From a checkpoint of a small transformer trained on Wikipedia: 4 heads of 64, tied embeddings.
MLP neurons of a small language model. Each row is named by its layer, matrix (gate and up: input weights) and neuron, and shows model dimensions 144-207. Each number is 50 + 15 x the weight over its row's rms, rounded and kept within 0 to 99. A neuron's up and down rows have the sign that makes its largest values positive.
A block is one neuron, or neurons of one layer that tend to fire together. Before each block is what it responds to, as a language model described it from the Wikipedia text at the highest values.

Small standalone integers
L7.gate12:49 42 63 39 55 31 33 57 24 97 31 72 62 58 55 55 22 77 51 57 57 73 64 92 48 69 54 60 58 61 65 42 42 58 70 45 39 69 50 44 59 53 64 68 43 58 45 38 21 69 20 66 47 23 82 49 61 54 41 40 41 30 51 47
L7.up12:37 45 72 41 42 58 72 31 56 49 67 72 30 40 59 79 57 22 46 35 64 49 58 70 37 67 65 57 15 56 27 63 58 46 57 81 70 28 60 78 74 54 71 43 35 83 40 44 41 34 71 29 17 42 24 66 63 60 48 45 47 69 48 69
L7.gate64:45 61 39 73 51 49 61 62 82 56 34 45 51 64 51 49 52 42 45 43 30 74 54 36 65 40 78 35 59 60 45 48 67 69 31 63 33 52 40 41 48 49 64 56 37 39 28 22 53 81 49 57 24 56 77 44 45 12 70 35 94 53 70 56
L7.up64:53 31 42 44 17 20 65 49 58 53 46 59 63 49 17 73 68 30 29 45 50 58 57 59 58 26 38 32 22 59 76 19 57 79 22 36 53 44 32 30 70 83 61 71 62 42 52 58 35 29 58 34 60 51 32 28 50 62 60 60 65 50 52 51
L7.gate157:16 45 58 52 71 53 46 48 65 39 54 46 39 52 32 57 63 51 33 30 55 46 48 37 38 33 56 78 35 62 76 28 41 29 41 61 71 43 74 44 44 51 59 32 70 53 39 49 48 50 62 48 48 47 55 56 36 31 52 43 33 55 17 63
L7.up157:28 20 57 26 54 22 49 51 53 64 40 31 66 48 58 53 61 47 47 54 57 31 42 47 53 68 69 51 25 03 25 66 50 57 47 73 58 17 37 42 62 24 49 59 62 67 48 34 60 74 21 66 40 62 43 68 56 33 54 35 52 21 63 61
L7.gate516:37 35 62 52 42 44 35 85 54 47 56 27 69 46 56 65 44 42 46 41 54 49 74 66 35 50 66 56 62 42 24 49 22 35 43 42 75 50 66 56 41 58 58 43 44 45 70 42 68 23 45 34 56 73 20 58 72 34 71 57 56 46 44 71
L7.up516:43 64 93 31 42 33 53 60 56 42 24 35 58 48 51 51 66 52 64 33 36 05 40 49 47 45 46 55 58 62 20 35 31 52 57 46 42 29 63 63 55 63 44 43 50 60 42 55 47 57 18 37 48 40 48 56 54 53 44 42 26 49 76 42
L7.gate535:17 47 31 53 34 31 53 28 69 43 85 39 75 58 28 53 36 49 54 43 34 43 46 71 62 38 74 71 33 50 60 52 26 23 40 52 35 53 64 46 46 35 31 49 78 63 48 34 49 64 48 26 61 40 41 34 52 47 44 58 61 58 34 54
L7.up535:59 38 59 40 38 61 35 60 65 45 26 49 59 76 57 55 12 68 75 36 74 52 39 45 57 47 67 62 84 57 52 60 46 51 31 61 42 46 30 36 52 57 93 48 74 66 63 39 58 37 42 45 39 54 48 72 64 24 37 68 20 24 65 36
L7.gate575:57 37 65 38 31 52 32 45 36 64 66 53 97 58 42 30 38 51 76 23 76 76 35 62 41 28 69 65 29 58 48 57 66 28 73 47 51 39 77 64 54 37 77 20 45 44 27 65 59 61 56 49 18 72 57 28 48 64 54 36 39 47 54 47
L7.up575:48 32 46 51 94 67 33 53 55 56 57 62 43 39 80 46 54 35 61 43 47 44 43 72 51 38 48 19 49 41 39 47 62 42 20 54 49 44 38 58 48 57 61 24 49 47 56 70 38 28 44 08 36 17 36 27 63 42 53 34 60 46 62 45
L7.gate752:46 62 48 72 39 66 47 43 43 36 45 47 33 35 59 54 50 32 41 70 47 41 70 40 43 70 45 32 59 61 69 48 73 33 42 75 69 38 70 52 66 50 49 28 48 42 62 41 27 52 51 55 55 52 52 53 38 43 21 71 58 46 52 46
L7.up752:29 45 61 66 73 37 42 58 04 63 59 22 39 46 13 57 39 16 39 65 47 71 51 54 47 68 48 56 40 61 47 55 59 70 45 30 38 32 31 67 72 50 56 65 57 83 36 59 75 45 33 46 39 69 42 47 69 56 66 63 34 47 72 69
L7.gate831:45 43 56 47 65 29 55 71 53 54 43 42 66 42 45 49 45 56 19 14 48 68 35 52 34 52 76 41 24 54 76 69 36 66 47 47 36 43 44 53 54 52 53 44 65 49 21 47 61 44 50 60 50 43 50 77 20 50 39 60 46 46 51 54
L7.up831:65 37 51 39 71 30 73 60 65 30 13 34 64 25 34 57 50 39 52 34 69 42 48 25 27 57 57 53 56 78 48 65 48 85 57 29 55 41 67 43 53 48 70 28 30 65 57 50 41 57 67 64 03 11 25 55 46 48 31 27 47 31 40 43

Opening brackets and delimiters
L6.gate295:63 45 70 20 69 75 56 28 37 49 70 49 75 60 46 70 37 58 55 42 54 70 50 77 70 64 28 47 54 41 19 48 63 32 48 55 44 39 53 33 57 57 65 51 58 30 37 41 72 44 23 48 59 36 84 49 53 60 67 38 46 52 31 47
L6.up295:36 43 53 44 42 73 65 20 42 59 56 63 58 60 35 74 61 46 55 29 45 45 66 36 49 51 45 52 39 67 65 64 26 41 55 53 76 64 72 57 51 31 22 60 51 60 52 43 43 47 11 73 75 66 21 56 54 43 42 52 79 44 38 81
L6.gate326:41 31 37 66 54 69 41 67 42 40 37 33 51 47 48 44 55 91 44 93 60 55 58 23 38 56 49 62 55 53 52 56 65 54 25 33 52 48 54 31 61 50 57 59 76 45 67 84 86 40 42 45 53 82 49 69 76 45 45 43 61 44 62 63
L6.up326:39 51 50 41 58 43 45 46 52 37 56 59 79 35 29 31 74 66 52 34 56 74 48 42 41 32 53 44 31 32 16 36 56 52 00 56 39 47 84 44 51 42 21 60 48 35 55 60 43 43 40 42 32 63 59 49 55 89 69 76 38 57 42 68
L6.gate412:52 38 67 60 50 57 68 40 56 83 76 41 45 51 28 17 15 43 51 76 40 80 67 33 35 70 44 38 41 52 36 66 52 41 68 24 55 61 53 64 27 27 57 40 00 56 67 48 56 83 61 73 41 20 66 63 55 58 58 43 22 58 61 36
L6.up412:67 51 57 57 45 56 33 55 58 19 60 29 32 63 51 28 53 75 40 59 55 66 37 59 32 41 52 61 65 53 51 49 45 69 74 56 44 37 18 52 39 50 44 25 70 32 51 47 36 38 54 52 59 72 33 44 49 60 54 74 53 41 55 45
L6.gate470:63 45 37 82 50 67 60 41 34 54 40 55 52 52 72 57 45 40 16 50 39 36 64 68 67 39 63 57 62 42 19 49 59 48 41 83 66 65 57 73 48 51 38 35 69 38 35 58 53 69 50 60 47 60 53 31 45 86 63 59 47 67 63 62
L6.up470:67 56 62 35 46 52 34 36 34 39 47 17 43 30 47 30 52 69 99 67 83 55 56 00 49 56 38 47 72 28 51 60 45 70 78 43 55 37 48 51 40 21 47 53 39 57 14 52 55 35 65 34 45 44 41 41 69 44 73 53 40 57 50 54
L6.gate564:40 39 51 68 48 41 39 84 27 64 46 42 71 51 68 58 40 52 45 68 52 67 46 57 67 51 59 68 30 66 54 14 52 47 58 70 67 45 75 55 35 37 41 57 26 43 70 73 60 46 37 57 51 87 66 56 53 35 56 52 31 69 48 48
L6.up564:81 11 56 51 37 50 43 27 40 62 60 47 45 62 63 71 61 69 12 52 60 44 26 72 35 53 46 44 54 41 42 47 57 67 50 64 42 32 50 45 35 00 36 41 15 59 35 61 33 44 33 52 30 82 26 86 62 33 37 54 46 62 35 49
L6.gate684:40 52 39 46 51 62 63 92 72 78 67 51 56 70 60 38 47 45 32 19 55 36 38 46 57 56 28 66 57 27 49 60 45 31 65 52 61 61 31 42 30 35 42 42 42 24 65 62 62 64 67 72 49 30 42 14 33 47 33 49 50 52 43 39
L6.up684:54 11 47 35 54 45 32 56 56 31 50 44 58 47 64 42 41 53 27 27 33 59 69 85 27 51 47 23 50 51 34 37 49 67 67 54 38 35 50 46 25 65 41 41 43 60 53 57 75 75 45 50 64 74 21 59 65 66 40 59 47 40 62 61
L6.gate845:57 55 51 88 70 55 60 45 57 57 46 57 53 63 36 26 69 37 61 70 50 60 54 23 46 44 34 56 59 36 30 52 74 36 58 50 51 49 41 68 35 30 50 41 52 50 53 80 32 52 28 39 22 26 62 54 60 31 63 44 41 32 32 23
L6.up845:40 51 36 56 48 57 47 43 26 71 72 27 49 55 25 21 52 62 62 55 55 38 67 87 53 38 59 64 39 53 46 65 27 68 37 55 34 52 58 74 72 21 53 34 53 50 56 24 40 69 72 52 52 42 65 52 46 60 46 34 51 09 58 18
L6.gate868:58 41 46 61 38 52 55 51 28 38 76 28 00 61 59 39 24 54 52 69 38 25 41 30 39 89 52 58 51 47 18 39 75 27 63 71 45 56 56 46 46 53 63 75 52 39 52 71 65 59 03 58 56 36 48 48 57 37 33 55 71 32 49 39
L6.up868:46 47 61 37 55 64 74 56 60 46 47 44 65 69 17 49 64 53 52 47 39 47 47 56 43 69 58 49 44 64 46 34 30 78 18 65 68 48 58 47 79 42 45 49 73 53 45 59 48 65 53 78 49 81 40 45 67 60 90 56 66 21 33 62

Plural noun endings
L6.gate464:39 50 49 68 62 35 45 27 55 64 24 70 61 53 79 74 69 41 46 46 55 37 21 85 54 53 55 70 49 56 44 76 49 30 65 48 35 65 45 52 46 53 51 52 37 63 37 31 55 43 72 45 54 53 52 75 44 41 65 48 64 38 37 59
L6.up464:63 60 73 53 29 18 37 22 58 79 60 76 62 39 69 36 70 40 68 65 52 23 58 55 40 56 43 56 59 55 47 73 68 48 72 39 69 66 48 09 25 64 73 59 35 50 45 35 39 41 58 60 46 26 32 37 66 57 67 51 48 64 60 66
L6.gate479:53 40 35 34 48 39 24 63 46 42 58 55 50 50 57 70 44 47 42 53 55 29 28 66 39 58 57 32 57 36 69 35 63 50 59 39 58 74 37 42 41 62 48 69 26 51 55 45 57 69 31 74 50 51 23 64 46 58 26 35 61 59 45 62
L6.up479:23 62 46 41 57 80 67 39 37 74 35 68 57 36 42 79 49 57 63 23 49 58 58 52 54 40 58 52 57 56 55 43 42 74 40 46 49 60 66 51 46 25 49 62 65 49 41 39 88 39 77 26 56 28 67 46 35 33 49 43 03 52 48 62
L6.gate619:34 70 54 24 65 71 37 46 44 47 49 48 30 56 46 47 69 57 56 51 51 49 47 52 32 58 72 63 57 48 71 65 64 00 49 46 81 66 27 58 78 64 54 30 51 77 40 82 72 63 31 38 26 54 67 63 21 37 72 69 43 48 33 54
L6.up619:46 57 32 50 56 43 41 56 46 45 55 53 49 66 54 53 38 63 60 49 86 47 30 24 41 35 32 38 76 48 32 54 27 57 27 41 55 60 71 39 60 64 37 43 89 58 34 64 50 42 51 60 29 57 43 60 68 45 52 17 50 27 37 44
L6.gate624:54 78 41 52 40 63 33 54 27 46 49 49 76 71 33 60 56 52 65 57 61 34 39 43 55 28 50 60 53 40 45 67 41 71 51 29 46 69 44 43 57 48 69 20 65 70 23 23 35 58 47 68 62 62 30 33 60 50 57 65 58 76 36 74
L6.up624:55 62 25 27 45 53 64 61 46 69 49 12 60 61 39 37 28 45 44 46 39 34 50 47 18 49 58 50 60 61 59 59 64 43 86 56 55 51 42 57 67 51 46 80 65 44 44 40 69 61 34 46 47 24 61 35 33 51 59 59 39 47 54 52
L6.gate634:22 53 73 35 45 46 64 54 48 55 36 35 39 29 20 44 64 34 34 36 55 35 64 51 56 59 57 66 58 60 58 68 74 41 72 47 52 75 69 50 47 81 65 36 52 74 32 29 52 45 64 41 51 59 54 40 45 31 71 85 54 54 61 51
L6.up634:45 53 54 47 50 85 47 48 62 51 43 39 82 54 34 62 45 34 32 63 23 61 74 68 37 38 42 31 42 48 69 55 47 64 26 51 32 73 29 49 53 77 34 42 18 39 64 38 36 46 53 56 21 48 43 57 38 62 56 58 34 68 44 45
L6.gate649:56 32 57 30 57 38 66 49 32 32 62 47 65 54 50 32 57 61 60 49 53 45 41 57 42 45 43 52 30 55 51 52 66 76 37 73 79 61 33 71 38 58 74 50 67 51 48 76 38 64 59 70 34 68 21 43 25 51 48 55 60 42 71 22
L6.up649:34 16 57 17 53 52 66 40 63 35 67 43 65 17 47 50 48 58 57 36 43 56 64 48 48 79 76 47 43 51 26 40 30 68 74 49 64 46 73 44 74 61 45 47 44 39 49 55 19 38 43 72 64 19 54 84 32 75 78 55 33 39 60 21
L6.gate722:35 19 55 33 41 55 54 34 21 47 40 44 46 35 69 49 31 71 35 48 55 48 36 27 30 51 55 19 65 77 40 51 54 45 36 37 64 46 44 61 36 75 42 25 68 67 63 52 34 43 70 41 33 58 72 53 23 64 36 49 48 42 36 50
L6.up722:36 43 47 74 51 25 41 47 49 16 76 63 59 61 60 41 46 62 62 47 55 22 14 18 51 54 55 58 61 61 49 14 45 78 63 44 67 43 55 50 83 33 71 57 53 43 50 64 62 58 21 34 49 44 41 62 45 52 49 43 58 51 36 29
L6.gate838:45 71 68 65 68 48 59 43 61 59 60 44 70 53 63 65 63 43 41 64 62 47 62 62 16 51 48 59 46 24 27 31 58 55 78 49 38 44 75 74 72 54 45 56 63 61 26 49 46 55 34 73 53 38 51 60 23 51 52 44 28 54 65 66
L6.up838:47 44 58 47 60 73 50 32 69 56 35 67 56 39 49 77 36 34 26 50 53 65 49 55 43 52 51 43 34 63 39 21 49 59 49 78 33 67 56 52 55 49 52 42 98 54 25 42 61 50 58 41 83 53 78 54 15 41 82 46 63 60 51 29

Leading digits in numbers
L3.gate752:43 42 46 60 36 35 72 43 44 54 40 42 60 34 23 35 26 60 36 58 48 62 45 61 55 47 59 70 72 62 24 68 78 36 67 55 20 49 48 56 62 59 43 17 81 45 18 67 38 41 72 34 66 96 59 48 31 58 75 44 60 70 57 58
L3.up752:51 40 55 50 61 36 28 61 73 53 39 40 37 47 45 65 52 29 38 56 51 39 29 64 57 74 55 33 64 53 63 59 48 21 48 44 70 58 51 44 56 56 68 68 45 38 63 58 45 37 41 43 49 32 55 62 42 61 51 65 59 36 44 65

Symbols in technical notation
L7.gate7:41 62 60 57 35 56 29 30 37 58 32 54 74 72 50 64 62 73 41 53 51 53 33 77 16 70 66 33 66 39 04 47 75 54 58 32 35 45 70 26 52 52 44 50 31 44 59 60 17 45 56 42 24 55 63 55 64 56 43 59 84 68 54 35
L7.up7:60 45 49 49 24 58 69 53 33 28 61 58 39 71 57 53 60 35 63 46 61 55 47 45 49 87 71 62 38 51 55 27 37 20 76 40 25 39 48 47 47 41 23 35 45 51 58 57 55 68 34 55 32 61 19 29 47 42 57 45 67 53 41 30
L7.gate13:42 42 56 59 49 39 56 46 27 55 32 40 57 42 42 48 36 61 47 65 48 70 42 60 53 44 54 45 31 72 62 52 58 43 51 66 63 43 56 54 73 39 68 67 38 44 50 56 34 27 40 76 18 30 26 53 55 22 72 38 43 53 35 44
L7.up13:83 24 53 63 21 56 45 34 00 74 45 32 58 52 42 52 49 24 28 59 46 25 64 76 66 43 42 37 61 05 55 72 32 38 60 76 77 37 46 34 62 37 28 31 70 80 54 61 58 46 32 55 47 40 33 47 60 51 69 66 37 58 40 78
L7.gate123:42 46 60 59 57 48 52 50 54 40 47 35 70 53 12 79 48 66 71 48 26 55 58 66 64 60 02 38 39 53 59 66 75 32 67 43 80 34 15 60 54 35 54 57 53 72 68 64 46 38 48 43 42 21 44 34 31 54 70 44 62 39 45 33
L7.up123:50 53 30 70 29 60 76 33 35 52 52 17 71 24 62 69 64 47 54 23 31 50 41 60 72 67 31 54 44 51 32 64 45 30 59 97 64 63 42 28 41 33 10 29 47 63 63 79 68 81 51 59 64 27 54 51 41 26 32 66 73 64 59 50
L7.gate262:50 53 42 26 44 54 68 60 68 48 48 42 52 46 59 63 50 49 52 51 82 66 46 22 46 49 47 42 36 61 40 38 51 79 50 99 57 44 54 39 71 30 38 57 53 26 63 55 71 42 69 45 55 37 49 32 34 23 38 52 53 83 42 48
L7.up262:41 57 56 63 47 47 39 28 44 67 40 32 88 59 60 24 86 63 58 32 33 69 58 27 36 19 59 40 55 75 50 66 43 50 57 65 86 39 62 32 62 31 55 38 49 39 58 62 28 48 54 49 84 36 58 35 57 47 88 60 43 48 55 31
L7.gate264:80 50 26 45 47 54 59 28 38 50 70 43 85 41 40 65 33 44 49 25 34 88 69 23 52 54 48 58 49 75 30 62 37 62 62 57 47 49 65 59 63 67 43 41 51 35 51 62 56 52 42 61 62 52 54 60 43 10 50 70 52 81 50 47
L7.up264:40 34 56 68 42 49 28 42 65 14 52 54 46 32 34 53 66 50 31 57 67 65 42 63 38 54 48 74 49 53 62 58 20 37 71 45 56 32 55 38 76 69 63 25 34 50 67 54 78 44 69 20 58 57 61 47 51 48 36 56 37 50 51 49
L7.gate466:33 24 56 28 46 41 53 45 56 44 53 38 46 55 55 75 62 52 62 72 36 41 79 35 53 35 35 46 47 57 41 60 42 30 45 42 50 47 48 43 39 27 45 41 36 40 53 72 61 25 40 33 26 39 33 35 66 60 46 35 50 43 46 63
L7.up466:36 42 49 51 65 35 42 52 34 44 39 30 68 61 50 38 47 42 61 64 48 62 42 34 54 38 46 44 39 60 38 53 18 33 44 29 55 48 68 48 53 37 47 15 17 01 49 55 34 58 55 55 52 44 25 55 50 65 37 36 55 36 54 75
L7.gate538:62 31 73 33 49 66 50 74 30 41 67 37 31 32 77 12 40 15 52 57 33 42 33 67 63 45 46 35 61 48 44 32 63 64 33 32 37 62 69 50 43 47 47 32 44 58 12 54 44 59 40 56 74 58 42 48 52 37 51 53 63 30 60 66
L7.up538:70 44 36 34 67 68 14 63 26 75 50 55 99 53 48 43 32 53 36 73 70 72 34 46 35 46 75 32 37 48 42 42 44 35 53 43 52 42 38 42 27 45 45 29 43 42 54 57 53 67 62 42 77 58 31 20 43 53 46 63 47 51 53 58
L7.gate1010:42 33 50 46 40 54 35 32 51 37 93 54 65 63 67 45 46 44 26 49 45 75 30 66 60 63 55 48 27 47 51 57 55 26 58 54 46 42 40 39 24 34 47 44 33 42 37 79 45 34 56 52 34 26 44 45 64 41 29 92 69 66 56 34
L7.up1010:74 43 14 72 63 66 30 73 46 69 48 37 58 57 47 39 50 36 56 31 37 49 42 38 56 62 12 34 59 70 45 62 63 44 48 62 77 43 56 33 40 50 71 35 59 13 72 43 32 27 51 48 67 47 59 54 60 60 59 56 28 46 52 76

Commas in lists
L3.gate589:28 35 40 39 61 30 53 54 53 57 60 48 63 84 51 50 37 53 58 28 61 28 55 55 56 61 56 31 50 67 31 45 58 37 78 47 54 13 68 63 56 37 37 46 27 55 38 74 64 42 52 60 54 17 63 57 14 42 47 76 60 48 29 61
L3.up589:56 35 64 52 20 20 47 58 31 31 30 59 51 46 42 19 35 47 42 52 76 62 57 55 49 54 35 48 34 54 42 46 28 46 67 61 46 49 45 58 66 23 59 72 55 17 25 28 50 42 39 20 65 44 47 59 47 35 50 45 58 25 45 55

Word-internal name fragments
L3.gate810:45 51 53 16 37 26 48 59 73 48 39 27 53 52 51 84 29 04 49 44 55 43 29 45 47 28 19 58 54 57 40 56 67 66 44 81 43 64 46 50 61 37 47 60 43 37 59 49 54 49 32 32 21 79 79 29 42 50 71 38 37 66 50 48
L3.up810:60 42 60 38 51 61 44 52 41 33 75 31 39 58 65 35 27 51 62 52 57 58 63 33 32 68 46 56 16 46 43 20 36 39 32 40 37 66 52 53 73 37 23 61 56 51 40 54 69 65 33 67 43 61 84 54 32 70 33 70 71 72 43 18

Plural agent-noun endings
L7.gate17:66 49 55 48 50 71 44 58 58 16 31 39 54 29 34 56 51 46 46 74 31 41 28 52 01 49 48 41 56 58 55 57 47 43 48 33 22 94 60 68 57 43 59 50 72 27 31 47 41 09 48 43 47 78 41 40 46 23 53 73 47 50 48 39
L7.up17:35 54 48 29 62 58 69 20 46 63 41 49 54 32 41 52 56 59 51 42 31 27 36 62 33 64 71 64 39 62 64 67 58 53 55 32 68 80 34 65 20 59 49 36 66 50 36 43 61 32 58 66 30 54 52 57 68 33 63 58 62 52 54 47
L7.gate233:50 38 61 37 35 56 81 78 65 66 56 51 49 46 12 58 23 57 33 47 46 47 49 41 29 30 62 25 84 52 73 73 41 73 50 56 43 51 37 40 53 49 64 66 53 58 48 60 26 40 61 27 21 51 37 30 45 73 57 81 46 50 45 47
L7.up233:44 71 29 31 49 60 74 77 29 46 70 39 80 64 61 22 37 40 60 49 25 30 38 79 52 67 52 40 37 49 47 56 70 25 55 53 31 46 45 58 62 53 49 70 53 52 46 89 23 64 40 44 64 66 55 63 36 80 48 33 56 67 42 43
L7.gate318:45 59 32 60 51 44 20 52 51 33 73 36 69 42 58 67 53 75 35 32 29 62 81 52 45 37 48 49 32 32 57 69 59 43 57 41 54 46 34 77 44 41 61 30 47 48 23 44 18 46 83 51 58 30 24 47 45 61 44 51 84 32 23 90
L7.up318:67 51 54 70 56 59 40 41 57 31 61 28 63 40 81 52 62 53 51 64 57 42 52 49 38 88 57 32 70 46 07 67 50 58 56 55 78 42 57 41 41 58 54 36 71 53 65 49 42 47 73 66 24 66 62 62 51 64 44 68 87 50 48 77
L7.gate340:58 14 53 47 75 52 49 77 48 45 62 34 68 68 19 29 28 28 23 61 36 91 42 34 40 52 30 64 44 55 44 37 40 33 48 54 37 51 57 54 58 56 28 42 51 40 74 92 48 82 54 48 44 52 55 50 43 52 38 16 59 27 56 45
L7.up340:36 50 44 36 51 67 55 37 57 45 51 18 54 51 69 30 42 64 36 59 60 19 67 41 62 47 53 36 43 70 50 32 49 74 56 44 39 57 60 53 57 39 51 59 61 27 60 76 26 52 59 53 43 56 66 53 39 18 48 37 52 56 48 63
L7.gate594:28 38 54 53 85 65 60 26 60 74 47 34 32 57 30 66 31 58 39 34 71 60 62 66 34 34 40 38 41 10 43 47 23 48 78 53 58 38 66 47 62 52 50 44 47 53 46 23 70 49 37 40 80 49 62 29 48 64 53 37 40 21 35 17
L7.up594:39 70 44 60 40 66 27 51 25 47 49 69 44 36 37 60 11 50 64 79 60 36 66 51 32 38 48 58 53 66 66 63 60 28 53 72 44 56 44 56 37 66 49 38 61 28 64 09 46 57 34 50 42 66 46 37 40 37 53 38 53 25 77 45
L7.gate613:49 57 46 40 37 44 30 43 54 50 26 34 64 33 52 59 56 41 54 51 58 51 50 17 46 69 56 49 70 70 52 67 59 52 51 55 41 86 58 64 44 71 57 60 45 50 49 35 36 67 77 35 39 39 45 80 65 53 73 90 54 55 52 73
L7.up613:49 71 51 64 50 53 53 45 61 68 49 53 51 55 48 61 71 47 47 45 68 56 32 67 41 38 56 22 66 63 47 46 41 50 41 50 53 57 59 74 60 55 49 64 62 34 66 50 36 34 81 41 44 48 20 72 50 81 55 66 53 49 52 72
L7.gate895:54 34 13 53 31 51 46 08 29 51 59 60 65 41 47 82 61 71 64 62 46 32 45 35 58 23 30 50 47 44 35 51 47 45 45 34 27 78 79 44 45 55 28 38 58 56 63 31 33 16 92 44 25 75 56 60 59 59 39 66 31 45 57 26
L7.up895:53 53 50 49 44 56 33 61 36 28 76 51 57 13 51 60 34 57 46 35 92 38 47 42 64 36 75 44 58 55 42 52 48 33 60 59 53 41 53 52 65 07 47 48 55 43 64 46 59 58 72 53 54 45 50 36 65 44 55 30 37 53 66 74
L7.gate922:12 70 39 56 35 28 50 64 46 70 49 37 57 33 45 65 52 58 49 39 61 30 58 36 41 18 46 22 32 49 91 22 65 48 74 43 47 28 45 65 21 30 38 57 78 67 11 25 53 54 56 61 63 55 53 41 49 70 59 75 70 64 64 72
L7.up922:43 45 42 36 50 57 36 62 64 79 73 73 26 51 35 18 50 22 45 29 50 68 57 69 34 65 57 36 30 59 42 64 47 42 58 81 52 43 66 54 52 58 42 39 36 57 65 41 41 22 47 63 54 42 51 39 32 68 60 28 39 40 48 61

Leading single digits
L6.gate48:42 26 78 47 46 60 46 32 46 58 68 37 37 59 11 69 62 73 58 43 58 63 40 41 38 58 57 46 40 78 56 80 44 49 48 59 66 47 63 70 61 57 48 54 46 23 30 52 40 35 39 48 36 45 57 42 81 61 80 47 31 47 48 67
L6.up48:48 37 68 21 22 81 66 35 31 47 88 33 20 44 25 74 49 49 47 48 49 59 40 42 25 45 29 47 26 74 76 77 45 49 61 65 33 44 53 73 58 49 46 46 46 55 75 78 75 55 49 57 54 45 61 41 46 49 61 40 41 65 60 48
L6.gate200:90 46 59 54 33 50 52 77 42 43 65 32 67 49 22 42 49 53 71 48 73 65 51 29 51 52 70 55 52 69 44 60 71 60 58 56 46 42 47 55 64 43 62 44 44 42 74 25 73 56 38 80 41 61 41 54 47 45 60 31 42 54 74 72
L6.up200:33 59 49 75 46 52 48 30 56 62 30 47 68 46 53 72 55 71 60 61 54 66 39 78 29 42 29 24 50 53 71 68 55 59 45 44 39 31 34 69 58 47 19 71 79 66 67 50 48 29 42 14 59 57 49 54 50 31 36 47 50 66 67 45
L6.gate228:47 32 74 81 44 35 72 64 52 37 49 34 60 43 56 70 66 55 10 41 68 40 30 75 78 60 28 42 45 32 52 52 58 56 54 45 72 35 55 57 47 44 45 60 58 65 59 37 56 54 53 32 55 55 56 67 42 62 38 26 49 44 37 33
L6.up228:43 43 34 46 48 69 42 66 58 26 65 52 72 31 45 75 85 57 37 64 78 14 33 41 30 45 66 43 36 50 59 60 48 46 49 50 53 57 43 47 51 22 50 55 83 40 33 24 57 38 78 48 62 72 43 48 71 32 41 49 56 61 36 82
L6.gate260:56 56 39 63 55 62 51 67 46 73 71 51 64 23 47 83 44 62 00 17 37 57 63 39 57 55 49 80 62 65 41 43 76 52 36 29 34 48 54 15 53 48 65 49 66 52 46 45 63 79 43 30 14 32 55 26 46 22 51 44 49 36 56 33
L6.up260:41 68 74 32 70 41 66 51 41 34 18 22 57 48 11 56 76 37 38 50 52 44 66 55 47 42 50 59 57 35 36 49 39 58 54 27 62 46 56 75 62 26 46 45 36 53 55 49 47 51 52 29 61 25 20 16 44 56 62 48 48 20 48 35
L6.gate450:60 68 53 44 85 60 70 55 60 49 26 18 48 38 46 29 36 46 32 35 31 40 67 61 39 50 60 54 45 46 25 34 18 47 46 53 31 56 84 46 67 76 76 47 54 58 63 43 55 39 65 30 52 41 68 67 55 47 58 39 65 26 41 56
L6.up450:25 44 40 41 49 61 47 63 65 44 57 27 58 51 26 61 58 64 67 65 47 54 31 16 44 11 73 39 77 75 54 67 47 35 47 42 46 29 55 68 51 38 36 70 56 55 71 37 49 15 41 50 41 49 49 22 93 69 64 39 60 45 41 38
L6.gate608:58 37 32 41 78 58 49 42 37 47 37 53 46 47 39 68 67 30 46 37 74 58 73 45 39 39 38 33 47 63 46 56 59 71 37 41 56 46 46 33 26 42 50 46 61 57 45 37 28 14 66 53 57 47 32 76 59 55 55 63 65 66 57 52
L6.up608:30 27 56 53 51 18 50 58 53 10 48 54 56 35 50 26 73 48 51 38 65 44 58 64 41 45 31 42 36 46 38 82 38 46 43 51 46 53 51 64 62 69 58 55 62 27 37 61 29 45 44 25 62 39 58 26 25 61 33 34 45 56 39 63
L6.gate791:56 32 64 51 76 62 43 51 55 49 63 56 70 80 45 45 41 71 22 28 52 29 59 30 62 42 65 65 54 32 34 56 35 64 34 32 67 46 71 49 68 55 46 36 65 54 53 72 55 25 35 55 30 50 27 54 62 49 70 53 53 88 49 36
L6.up791:38 54 55 59 53 40 46 33 59 33 53 30 44 68 63 35 85 53 46 41 39 46 35 44 60 29 84 35 85 45 52 68 38 53 54 45 56 45 66 56 39 27 58 78 42 56 34 46 36 57 22 48 62 24 58 63 87 54 23 63 48 68 42 53
L6.gate872:55 61 45 62 79 77 35 75 28 67 62 60 45 33 45 60 67 49 32 44 48 39 11 47 68 39 79 61 49 51 54 39 32 43 49 71 45 40 70 58 36 45 46 20 58 67 37 63 37 66 54 36 27 72 53 45 49 58 46 63 71 43 68 53
L6.up872:56 45 47 61 47 67 70 59 71 52 59 50 44 56 38 44 46 22 16 34 52 46 62 35 17 49 40 83 84 52 56 40 33 49 66 70 58 36 29 46 56 47 71 40 49 54 46 58 49 37 18 42 31 46 82 72 59 29 65 41 56 64 69 47